config.yaml
n_layer: 12
d_model: 512
n_head: 8
n_kv_head: 4
head_dim: 64
d_mlp: 1344
vocab_size: 32768
activation: "swiglu"
norm: "rmsnorm"
norm_place: "pre"
norm_eps: 1e-05
positions: "rope"
rope_base: 10000.0
rope_fraction: 1.0
qk_norm: false
attn_scale: 0.125
bias: "none"
tie_embeddings: false
parallel_block: false
init: "uniform"
init_std_qkv: 0.0243
init_std_o: 0.0243
init_std_up: 0.0243
init_std_down: 0.0
optimizer: "muon_variant"
lr: 0.0051
lr_mult_o: 2.0
lr_mult_down: 2.0
beta1: 0.93
lr_head: 0.00471
warmup_steps: 200
schedule: "wsd"
decay_fraction: 0.836
decay_shape: "linear"
final_lr_fraction: 0.05
batch_tokens: 131072
seq_len: 512
doc_mask: true
train_tokens: 775300000
steps: 5916
dataset: "wikipedia_en"
MLP neurons of a small language model. Each row is named by its layer, matrix (down: output weights) and neuron, and shows model dimensions 16-111. Each number is 128 + 24 x the weight over its row's rms, rounded and kept within 0 to 255. Numbers have three digits each. A neuron's up and down rows have the sign that makes its largest values positive.
A block is one neuron, or neurons of one layer that tend to fire together. After each block is what it responds to, as a language model described it from the Wikipedia text at the highest values.

L3.down60:132141141107115141137152088101157131105135124137122102116103121140160118141131136087097165119189127128139115151129143143107130118132120156108088141097095115120179101120120136116135108124147142080140090134160072095156131179109116116148135125121131114159166129120109161200104105105125142129
L3.down271:061137105150139112127136131086148115125155162100147154119150103117102125119129100133113142154139114094138082135125155136123116135109124120155143140108102106162081125078118139155123107113133117088141107156143107147108115148144173084150121136120128158112108122158103166123107093124109101128
L3.down1137:051129203125163119098164116123113111145140144156127112099116135124143163102137158137145124099083113124134109111127102140141105126149129145106109164095104150134131156106097160155119118096157136104098130094087123125142102091141115130123135130136104138153154083129137160134090178137136141155
L3.down1249:093141151134120109151105129143098096136108151132128138110139117127160141157132132084144126133131144152141137137162041128146125107074092147118153169140092098157127118125123121139114095130100123124127086134155133164160106102126122168091109155091161128110111112184136171128112130117135127141
Structured-data separators

L3.down944:134109134140099132123140119130097130124128091125123124152117120158141111145131114106129131158105131118168091111121095109088125106134111103107124099122088151113121123150138108077131113100155103166148131108082144090140111152132157105141129117143150142115129115066085155114111103125154129147
L3.down1001:121121142124156092114099083130121134162152138139202150119099063150110122140125159147106124118108169113094132112092121164160152112152186123143117135112137143147169135154153150090128093095122137147123127073124121152095169103155096093146126094126087124129151125143128150147110130156131141144
L3.down1145:095117155097114077118155128150148103131131123109156152113140095128127137154152118139142111061101138102127140128113166104137140089056181117106129122114157128137101104144107084116151144163087125076136115149139128144188127116106135140129139114113104102117154144134117157075080117081076102113
L3.down1335:116108124100154124132130137137127107135102080092123109121102140135156109109138141121137135124129144145120147156152099111080108123118153130114117123107145096109137112128144107120160139076159100114142120095207156126201130140116144151061149154129115085112122147159110177147144117128116085138
Infobox and table structure

L2.down1:111144135132088147073103150081113147126143125137107154141133153162134141150166144099120099145151130129146129106122114148125108100108146176166134122106144164101108124151145138086108103142135119104156159147134167137118129128138134128143128134126130111133108163133134154113142104188143135118
L2.down28:066141168120128102106177127170116145138153118122154129143102113140111159137131157118145132118086152146158103122134115132143082092133184092153118140105122078153170150165119121156151136085113128178112157156141135116135142123142131139121154111114129104139107113130096090138173105112160139087
L2.down433:113139120135121103170130093147111146108121127123130049107102148171102133112145100116142121111104150126159155109115087167136070106139137142113149135095115129119121166097141115105133113174144104134120152114113111154099144168114094131133124070151080096181182141167170181153145105136177137101
L2.down716:068100113130109157137146117118154184134168110162118137160124103115101094105140111120149131110145135155132095071143142114092124101126173118145136119148118146146145130114112116117179104135140146110136169158128128139111132145084146147143079142156127088126117141112116129160133152147151164126
Closing delimiters of short names

L7.down562:112115123156096142086113097156132122196112146090163113153078187109142162112139123157150161104122136119174137147195138135160126141121170089117113120102149166147107139112121100119100130122153136122119095104131136155142110123154161128164125118128125108141144104149133155116101139112135129150
Minutes digit in durations

L2.down188:128136113162114137143105179125130182096172154116145069156135146144153150109102150151149089105105136100095149152124144142129134101156142129113156143126089144088106101171160143120124130153137111113127103128152156165153139193147108124121168145132153130112143154146107101181119126130118137122
L2.down262:136133136157114154128117145134117152137081111112148090130119099137100122117139167137122128104148117144118121112158141139174128163126117166156129155141153164118128090118149142132122148130132161115171127136151128117112085103126106101157097120165133143116123136164124155123174088159053145121
L2.down423:154095122105098155112107137123106152133130110112089140140110133135110156143108167141162092094164124150149118139141144135093159092077163152093157186071100128132094155145161100139131100133113163136112145139117118170122163115161156139119122133082155104148103147134118187133108216150118136110
L2.down685:150128120125120137139088113147169140108127149116104107154115129155114108126136101169117104113100151146153099110096162131093150150112108150127110147150069125091166126159119088150101139129124122118128111115097159119142055134140145170129121185151105091152132141150123099150092151133111097138
Verb-prepositions, word pieces, digits

L7.down464:129130140123108085112119102131157107141120120086150129131114116072134140087165121184143149133125147122126117142112122146149088117127111171128114132142116153108092132134117086137132109127126202106167134131141124107131111146134171143106156157172070150137140151161093162101156110118143124149
Prepositions, CJK bytes, list digits

L7.down1206:107100132100121118117122113081120096078114136116111183123138089126153091129150117096132151071091123131110151118097113125120160110188138123085105151134098066150110135111092160129118139151152099161134121095089103118146104154178085077072111120133144132101142121085162122160148184141089096104
Sports names and list breaks

L3.down101:099108103174137113116161129168125129162113078170144137172124156165132109088154141142139116116127125140110145138088146108113129099143140154103146083109184089139142095115128124136132153144120168141148158121144153102121173125133128211111121123153156140127140114133103196106082124125122103162
L3.down214:087151085164119111132149138129136119171162129130126156109155079132116169080123114127139071140121126132093166135135128155115127142117138153139144127103087121154154127079116119119128134131102128131184140147113109107106092157126144133164130138148111159118106133175118106152135111100149147137
L3.down874:159115115164139103166101122112123161109112120146111117134135151167160112134113143110123142129067123124133142163135129091185143143109112121119105129114167120150169094124100134111106143138102131127121166181143169131130126180139145111125141100139123083095132127120111137126156133154148046135
L3.down1107:108073141137115094134144165156131141108132124160178153062139080136141120067148097155164156112140152147093145139157151110126105158107116141131089122184147135116123077130102172155112130164134118119105116098180109125107120122121128169132176113105144108135131129085139152097137093127127101152
Finishing position ordinals

L7.down271:142143107131139103151128111103103120148155124107111105159133137133168139152139133103125144150148129143128143138124151110167166099123123141167129143140151117092136144154164060112088169128132079122123138108124116119125076129115152140155135132123125134126134158128119154107125123130107140078
Headings and capital initials

L2.down249:161148121111143125125127145129119094106124115102110146102164146160108083129129131124141159131119157111136142111095096192115129133168128094127134125122136176120124143123132121105149159160177128089146101177096192158133118125114141110152103142116112147163096143143134101101131155138124147110
L2.down416:116118150139104146112151131137157139158138171142133151108119138123144165141112112122134143128141127101143098128099137154139148045142151176107138129107174139163137174133107133094135120117129153164130101162122114125107162120114158146167086132134103178128118162133158126137105134142135127146
L2.down1066:103153172161172138145133094103135124144155123124089110114139147100098129101146103144171146132123122135141144104099136133060150139120137127168163113158115130161127118178163163147123140089075152100085104179096130126145106140121178144128156124141064121135115115145119063120161103158142158087
L2.down1297:126133149141089193129142126108121167116109124124107157113113119131125132098112154108125098083145115068143140126117129105084109129126113101124123122147155146121118117085162140120093144082161112168117109132131133126108126181124094167088174093142105106122090123166159119149130139153137163134
Closing delimiters of spans

L3.down139:111122078125149148126120128113110150167107122125151149142111101188144152157107146137108109182143139132123141168132102141126157123103148113113129132139104157170108122144151124160098107132143088165096117114130111135105138113127139179152150153106112117151132115140170162125115132138139121128
L3.down278:103139166133146126100119108095125104139137132099121125109111144160143109130102104081069188142147149131133104110120120104153124112129147108179113145111137131108153157170130181132119147106163104165074157102097114126118114119108145143079090116114108120131154126092076078120163162144136112113
L3.down427:146087082167164173104113121149112120054118145151104129158148111113184121112140089107074123111119158120170115145150205110106191095137150101162132134154136096134162112137097153131121114099157138112132120119106122133101142147129141113162139144181154132149170083118115145166093121134152131145
L3.down903:107166119147149140130127143098117100141104130126118137133149103156171156136117114144109129131093144154127118132144118129151150116137117116131095104116117148111118120144131124105139131139113177159134134123145144101121120134137115116068130106166158122129134128157100146179139096128130116112
Separators after numeric digits

L7.down1281:112125124152141157107090136166186118118153118099166100092154120183111157099110158085161136136093154163125148111145093128141140155131122127117117103135116147191131152117094143158166165129106112179110103128128124169151100091132097130129080110117118087146079119104132096158125139092128182110
Year-initial digit 2

L3.down450:126138170117132105124173122111140086135112118144119152089130150000132113123125133132148144128135149106132117104132116132125118110135098125149120091122092095128082133104128166174123116111100120152125107112139105133138132123132151139101112169128103117096148122166134115149113156156106113170
L3.down636:125095200132125135148124138095136121084092098114130120082136145011126085166098148170130141116134169100107143097124130092119116110103093138106107137119094113135133109135113138137135113135123152152131117115142133131107137150176112128106132137141129122108167125111158118153119117120125160172
L3.down804:127088170129123133124157099091157088132122122110196137139179162077159096203144145165127139114097152130119138084155133144105112158115104169131131146123071114123134120147128125141111110129124120161091087110196115116133140162159142101114138145130140143157137113114122131108150104104129163142
L3.down1104:142102182101125119121131140103129106140122111149119150115140148000113114150114145158153124145115142143140126100142149121124128109133096136155111059109047103121118079117115152147117130096105131138127144107148118125119134156178119134115135136133124110141137127110150126117066130140110116164
Section boundary markers

L3.down113:119162146116142114128122125113130104132160131099156134130136134134149158097126152104171145114133084150110129136133109137118114145090131116113160119144154146114136128127141100143112140120117153136092147127114153149142134140134139103161100143123158137133147048143145154141107137154120086165
L3.down146:085128099135124099109066100145135120143134146121131145166151106135153166165175163114127117127140163116116103141088115151172153140131115115060080086149128116142149109089163134146173164180120094123126150121111121155112125193122113154131176096147113132106083141151122079118141143125183116135
L3.down895:096165145095103131074148112118135126071093107125141110167135103139127127118119139111115144182129175138114078139139105123132106089144118085063090124119130129137140140130133137131132105132136132124095162110161183131096118132143116124143180165113144144122120101120111094148135108081128133149
L3.down1215:115130179130099135136110138123117139100119100125115162154136151167104173124118130112087174123083131113113139126118154126121123111090132115145118158133098132151119092084158157157131152081151144150102126153113129122138147151128114123130150096096142132162128120108096105107125105115148120098
Leading digit 2

L3.down96:103153115123104153104120087096129136175114174153142145137154143106162118131123071135130103112111098091155099140104128088118159075142133140124109104093056110153184081128113115144084070118111089117121097132160151105137141136154149150154133123110163082128122132115111123159114147117167126126
L3.down695:138138125102139118109113145127099115206128147165160135096139145122135108117142142120131169150092156128140124103152129115150172120127144134198145131138106112132098156096132161075138121106167117132111187126139148107148153166172124155153125112126112173118152138136140133086162114143175114120
L3.down820:110147148171143132140142102150160149180110157130122090161097089101123153099121131129157137156158107098131152077108160128112157121102153138167080114125114129082104152089108103113095168149142106100129126111145096107118106136105129131148161139137107117127127108116104135100155154098109133162
L3.down1139:127140106105156149107152124115173154146134154116115115133124122159109148121151157160153156113156105173102108109092123104158119066087129146153128130100162102126138116136119127143129145133171104114145106149135120088157152156140149066142148127146154121154120140127094156147112163137091159094
Kanji surname start

L3.down181:129090151138152141132104123128171079103093138125102151142158097118125142116118161160088120110142196118144127111125165166144143148093156117139121132092098126104123072117118143102126111147126141168100111122135087144095136117091144104131122106112132080104109160113147154138123154143115088127
L3.down528:110162122113113140113083105144168164113134107107103131122124162085138115107143125141135098096134114099111150146104108119099130130103140135129117117134096106108096106082105142149126106124116128147129161129163132096106158107117129070119117170144086113147099173142145096131157130116135139140
L3.down960:093115154117133160147125144105188112141155144096125173149127165126117138108136091122138163121125113100189105166153148099131103146172132134097126118127123119124146129108103113143144116132179119119101121129150141088112115172104112116110060165136156123126111114140148097152137094141121126144
L3.down998:134127170092109120085106156099148132140164094146125149084141143077142133146137121157116135108137150116147137128069099146125135127121116155145119135114080121114126142150119093120134141105122108172138117130209092125131157136114111117115095128170126118111148145130152101169165099123105096161
Closing heading markers

L2.down319:149109174141107184158121110141132134099147125182137135121137122163133116174146149092124140071135116133151130135161102131158122138153135093125150118128155130130125122086126113140121136137129157108137120158099157141131066163097124121135139157167096116122129107101171086105105117121141111131
L2.down747:146122142125111147086147116117098118160119133142119101111175141095158123185162119151096134080144125157172130133118142151132116112136131138112117080109115139118115136105119107131143119127140123120123135147149108086148124186138129104120112091133121165153146116160140118108123113153120126117
L2.down1023:133106120139148081137115169136079149110156106122163122117130169123111095114147152146145140088136126134134138114171103146126156098137156121105131087126127146133128113090141128093161096153145146138075141158114138188154151124141128139126133125121102155153155107144160147135099125101166123168
L2.down1343:091165119153102094126076108121067127148085151094077158118151133156158092126177155167157173118139112094169157137109094137167109133131168101105127125105156151166117157176114155141087128109142118117156138089142144137112109121123109147195110123123115134167112110155154136064107110141115145137
Sports score separators

L2.down112:059119134162136128131127138158100124100161144147119100122149166085154137116148135136123198118108116156096135110094100128101147106112154151166072143110146175126132131134091112128137103115128111138166124072100125129079181121108151147132117119103107143168131139194146149123110125164087110125
L2.down794:128134126106121095165129140125140114138134103136121134084165076138132101132105109158122095127115162116140094199122139123174103138114074133081103078115114093097165121130127111116137108118157144140125106097181150144136125094173150125116123198102108157127112144102123146130142091139080143135
L2.down1192:129136161119161139138156146134176125085122163116108085148150083172123135125060152111157152098116119116101091130162058140138089130172151135105121116123097135075177137075149106126143109097127124117144135110125151111150138148153122144107125134108130090137134114099138081191110099121100111113
L2.down1260:118150093093175145139148136145167108094111108102170129120131166138127167119096134064147138127089105097152097133120134103150145128129156091142076153117170124088115147115122158126092115088147147128165135151132147132147116114072087101169122126103123160138136111117103108150099162108104138128
Digits after range dashes

L7.down390:142130164127135165151119138129133172153102072106122187148168151124147110117077094157153176109120190114113127160137119142103132143119111164104156112152104117122129110144094129148120117121181154150107128097129136144165157142149094141122134129120155130131100132140138099133139165117119157145
Past participles in passives

L2.down12:094137153130098159111132158145125097119094136141159170091110134129179128146126102134125189125119133121128142152112115138123123103193190151132084054130131124134135158150123150083108098153098113138117100140103138107164134126102109175113129095097133117151118136127110147143144096164159091153
L2.down798:157122124133101105134081148115122151187169148137178120116106112123087136096134155131131167118158112147168129111113146150128146134144043072147117133153144114116149127115121089114071149167106130134132136125124131134122142056116100156104141141103132146099161131127107090140161132106124134134
L2.down1084:124163171145124155109133121128099087094173159114183135151127130126128114146125139077132132131148102092109102116162098171189093113124157118153184101135097120107119119121159151147146101163147108110137132118099121067107132136091086126122121140135114159135094177113119083109106115183121120083
L2.down1123:140165122139166126128125133127109135079134108095135137126142135149141142128127153105096152164118174168157118106119132120134120092099123078136117140113127145095142126135169119151155158113155152159134139120109116123118115102083138168101104099148114115161160116099147124172141153132111131115
Separators inside numbers

L7.down176:093139094164121116074161091168130112124078123161094116137096129154154088139102143121083184118106140111111169101076152119140103118145132099171138161114126156142116114172109134119109146129139081129134169161174146146101145094125143124135133112118153122130166139150097111142144124096157119135
Numeric table cells

L7.down906:120134117111130150121104099120124136111119145117100147131128160147104145157167129134131196140171127129069108135133091129137137118118136097148164084141131082083120168146105130134130121095188141120136132139086102142132143104123144105171150141150118152094118170110152122134139152129128102130
Closing structural delimiters

L7.down144:116131128130138136091075153110128126097122151115164144111132111097154111125083116117109174158139084121122136129142155185122125117082116167128147145119131154076130110127121125117117106122132156136099134142111154098151130107135177155118097156121144177082105125139136129134130142111153074143
Spatial position words

L2.down24:071135129126114159095103127140141106126157156153120113076157131183150122129098148103189150091143137116096155122162115123140091140111107135097140163169162102152139123093106145104096154166122137107105123131178113156158135117118110122111132130125159103120173132075123153119141100128137116100
L2.down67:131165074093138141111098124165131166125109125145156122154109150112118145128091091141112123187117157141122171127133135115119162112166142131071151150112083139119130069100143150111132098174137125190108138109126102120138164113156106156120087127124147130141134133101121151134133138127136079100
L2.down162:138157159140113140148139135126119131105110106165106104124189081100120154127112132123123104171139150106113156118161080124127133118135137100125153108103154117147126135126159121124123133157068134120112112129083149122133098148124134128131116125129121182067114092123187149126147080125131131108
L2.down519:152081075103101094161094127154149170130127126181140137106129189106094118124120137126163092135072123137098120133127125113122145103079127100094106136127117091124142130106134138127100176132139153150099119162141122145103150127138131168147143096127149100152148108132097171063117136127117090104
Predictable phrase continuations

L2.down420:138126114157144145097116122093102149084081096138105087149107131135104151146106110137148105110118136168162155149128139133093146169135109147095115098128122133096124158147174114140125099126127126140106082134122150096137111120146114151139084145138165107173127076139160122134116119116116130119
L2.down424:152111106165146170115124149136126159119143126097154119125136143143131112128152131136106134164161115147146120103132145181160168146145149158121176133108161145100082126093129114160146113174167125118148142081090181106142179126149143153124152132126142086134148131143119104145117153124121160139
L2.down1121:105075116137110118105158133155147118127100126156099108146126119148092139131136159167132143132129143116134140149150118131149094151144134124130134141076081155183115154115145122158075113105096143122144090094097100117118142120128102106095119177111185144127165139128116153131135110116062111084
L2.down1184:142105126087087145137101165132106138108156106141140145132124105088145102120135094205076150111132125124156078094134124115111091136104159089125098142111134193124141118113122157080135132165114118135162076116133130145135149069148090111110133096144136103127133177132156129101141126105156109133
Spatial relation prepositions

L7.down639:111121143106174144169135154136159126123123121112155157138141169096131129124106165134126108115101112142149140158143155173121113105143170128184127144125127154121140111133133104137141144105189160110143122122085169152088112119073114101133135129069114143112146162123160123139143101128102126103
Closing quotes after titles

L3.down727:142114129149163119108110124121116126120123123115090148147118151131137099092111118144107151119141122165162132145112079143128151098175107122143154164099136100138135123114129161125152170107106113162070137162096134132150089130123150134142155142119111146172123104098086109094136103169117115145
L3.down745:125137161154131149109100131132139148119147166149123160094107166127120070132102117182135147143136135152103089114101126139123123127156104144141089122108154129101126132109130120124120168126136135172114157144195148114153140135152125151149114063145122086128128095090137153078126078103127128142
L3.down831:143150141146142173110083153084103111131116101095163134144089112134124127125126161122139119145118124123122102102111163149085084143132112117125065088151127146123132126123122159118123141137099123159091119157105161129111151115099132121125157141121137050105131144130092145156090141128168128116
L3.down870:124152116151161103110182120139096182103116154117127142116153106139105141135105191119102060144094150152119082148118095146147127120149163124169128106101190131118120104104126102172103126117125129120096136115122127114118127137106142126126120157121118102136089139140145121118133160148135085169
Mid-number digits, mixed

L2.down248:140098130114133133183107127094136142136153113166119153127161121081140123126125067120099169075135110069071115117113118142180110137104147126137141153165083119121106127139152089115141135127119151157092136121132133164154164126180132095103105131131136093139107151145116157142126095125134134151
L2.down1112:112078154110147137153156110083134115096088149140128155124109091109134108094135102117142118136128072114143111149151125097159134076145098097120113142117093138098123129149117111151110113106117149143138131179126127109129158121091118085072161132129140123146158142129129127107122158097066154149
L2.down1130:154104113105125105113155142140113116125082125175163150107119131089179141152104112130111126134104168107119157096165174130151131121149099158139112174094089064153138156150129121134161108135129155105149131110147175143108129117135160129118153184138118119128095104154152129142108109145120124147
L2.down1241:123164126128165152130124157112126162131129132126126128121117129124147121134138120105132108081084132126149139073116149106110139103147099112134138110116133095119108097112081128104118134173147108119113172132106162160100156118142127129139106135135095143140133166176129114150095113109123120168
Section heading closers

L7.down306:150144140097168133103139189131120114137107165111155131131122153094178125098183093151133135150103152117146154133096166133119139105139164153129163148090123133107130132123128163136116093153096105195169126114095119115104119126127151103110111145130122147139072126082125095141162087163149144153
Digits inside table numbers

L3.down137:123095162085145127140123172120107096122107151185166066135133119145070167119146131168147121136100124125158136140161138111107127171151095097097091108141130129135117152138098126119094133124130107120150082162121130112104078142116108140181081121151107108118128148137165121144132101157165173113
L3.down160:117141140094099182102151132134144172148142120134126122125094130101118110123121090129147113144135102146155112164151092130113115132098090092153124100147148156124125154083085127164163100093124153134144118089111135128089134072132145140137144110102148161097152114142120117147134173172135130170
L3.down167:133072137083173136102103129161136192100123142097140134127135149168168106088124146078150139131142085156136073101167117159131133134108130153142100156096100130131097141107128142110118125144155128119098172135137133178128143125142137128130174102171121105127167123125105110132165164119123114113
L3.down429:118123155121106068105128157142084141072147146137142104099118117108118172152157150134114139153111118151152148110124084180150147124155161103132109116152036122128149092102113132136101140095137106118144110155193095146134151115119139141134116097153075113127185108153118152113101101115093130125
Sports stats table separators

L7.down1034:116095118119101170149162161103141122134091089118103116110122136126138150116156149144134139151129143151110150183104132141169123105161135139167140131143152125122116132101134115123126126129101096130117154063132157105134133120110161149142168109121097129144133146146124097137089150155075156123
H-digraph word starts

L2.down105:140096116143114150131100139129123175093160144124088123153145156086162154148117105119160120114146091135106108058105128159187139106123114163159161124092134115123116095168127106111126139128129144141159128108102152148174122143144091121144132128134128110079183099128116171182150130112117136149
L2.down225:134174098080079107143144122118108112136158125172107087140099169148104110101121117139097115132169120122093078130166147119087131156124113166154117117127169144149107153107161109099121136126126106096142146097151119096145153158121143149090084125121165153129123160140154125105129118118121125119
L2.down585:124162176150160124134143110150120130118149090150139106107123171141152122134134108136133126139116124143112148160116106176117146125100138166109153114069126130150172142097164102103139127139130110138148140113133101074101191128126134148168142191125143119122134117149151152134166087137123145137
L2.down901:083105160120147117143097131107084129131143143125159086136125125152076082113127139100132134145100140118139152159127148137088117116128133120107082108136108135138136139132107119114073155161139115143164097105098159095145132122114104097135134133139127131149166135143124109081152113100150154122
CJK byte fragments

L2.down301:136135138150107086108148145095128116129084191152122133161163133143163133126181126188137100085127127142129137170135131155117115126116119124125100116143154144147153150140129124169140140102106120098122128180136115147108091089135160132109126145172155204109146137151125109159102201142118122070
L2.down447:160114131120136133111138152149144097146116123098130144129141146145153102153129115112043090146115133116123122127148145133144156133110104113118099187125152149107116172150147063127157125162146172098111126131071108151148103104106099130083117118128157115098149116148212105124151153130117129150
L2.down973:129120170101105148134153136145112073113117165066153136133160124119156128130121161125113134138125105142108157165127155157117145114159148151089096127149121133099147169168131154129130153142143091098136136121120121176135077130116147140126099157132101127142121089148120142124137158140138118130
L2.down1302:148141160118137155122174120134110105125108141096121135130096118155151090115157113136120126085126158163108134077117157103152126121125153160125121138132143128138084136139115114144097128111130097145159084109095138123193167104109174120078117125122120105119145117147111137164161144097122090137
Passive origin participles

L2.down308:088147158156077115132134119166118142120098106119132105092108139159128156104147123098088151119144111120122147129109135139134116115129074151119124138134112123106115098102166175161140102106125082114128149158107114131098123097128159117158150140087125117119170110112074136160150132142120108114
L2.down323:101118117113140121143136114132128097107123108130133152154120154126144112143122099098149068160129128137121129126119129121107158113128086150124100155131150084100127140115119130090129124125109070123135103155119093114117134103123108135109133112074105100101139121122108134102179135108183129154
L2.down448:121123128130096167138134125130091138124112149117114088117128086113150140124086151153122126130144133104125126137097145089153177129144117100159112138135159112122145151143115148154123120134194112113102133126125104103137162175083140125132119086124138149171120146151123137161113158132149123145
L2.down550:100167120130176106111095134147106150109086115122132126089137155153127130088102137137126174107145116157123111093173164092133120136102122108138147129120127150114072091109104126141143135102115135111072118097124109141149139135125127124145106127117143145138098154138091177097110113147101141160
Sports and youth words

L3.down392:120098092154160130111112185142116116112094124140109114107125148125113136124122154131107109130084115144117176131096155145124093105132139113069132148127128128116150141110160110097207142131154159121140077176154109103137120134126131124095139114134114140118136102127134147115116084127136099160
L3.down533:098151117115073135113146137078135173122103111116151163115103172168083100068099144127131112107132123128133138138144137141152111110152070152126115126125134146124137124148160179121135150131174124154161136133140177121129094137109165149115155128085132063148119151081103144070134117103136092120
L3.down558:139095103113138192148118092111138125109111171087100096201133128130124108142113109107104098130138136133145138131104163163162147166115155116142159128141131105157111122097115128123128117133101122115081087136139147160110115099143134141121138153132114146110154094112139143104143129138097080075
L3.down1009:111071160165137172123136160084163095110143158154124147144093134119100108142163170123139136107144090124153162111137120113146138145177141112143184109151114095117094158141124142133162125125172087108118109138105105096072136118146112150133139135133121122143104112118133106118110115172109149123
Linking "such" and heading ends

L7.down1245:109126127157175160120126148137142143098100123149146144154127128103113136137137180106129143094147137148189120156130132110117138150114126110146143105098105137140127111096127141152120140137158130120143167124094108088136146118163115132189156104140145136111144128144105133148139104125176148113
Pre-verb auxiliaries and infinitive "to"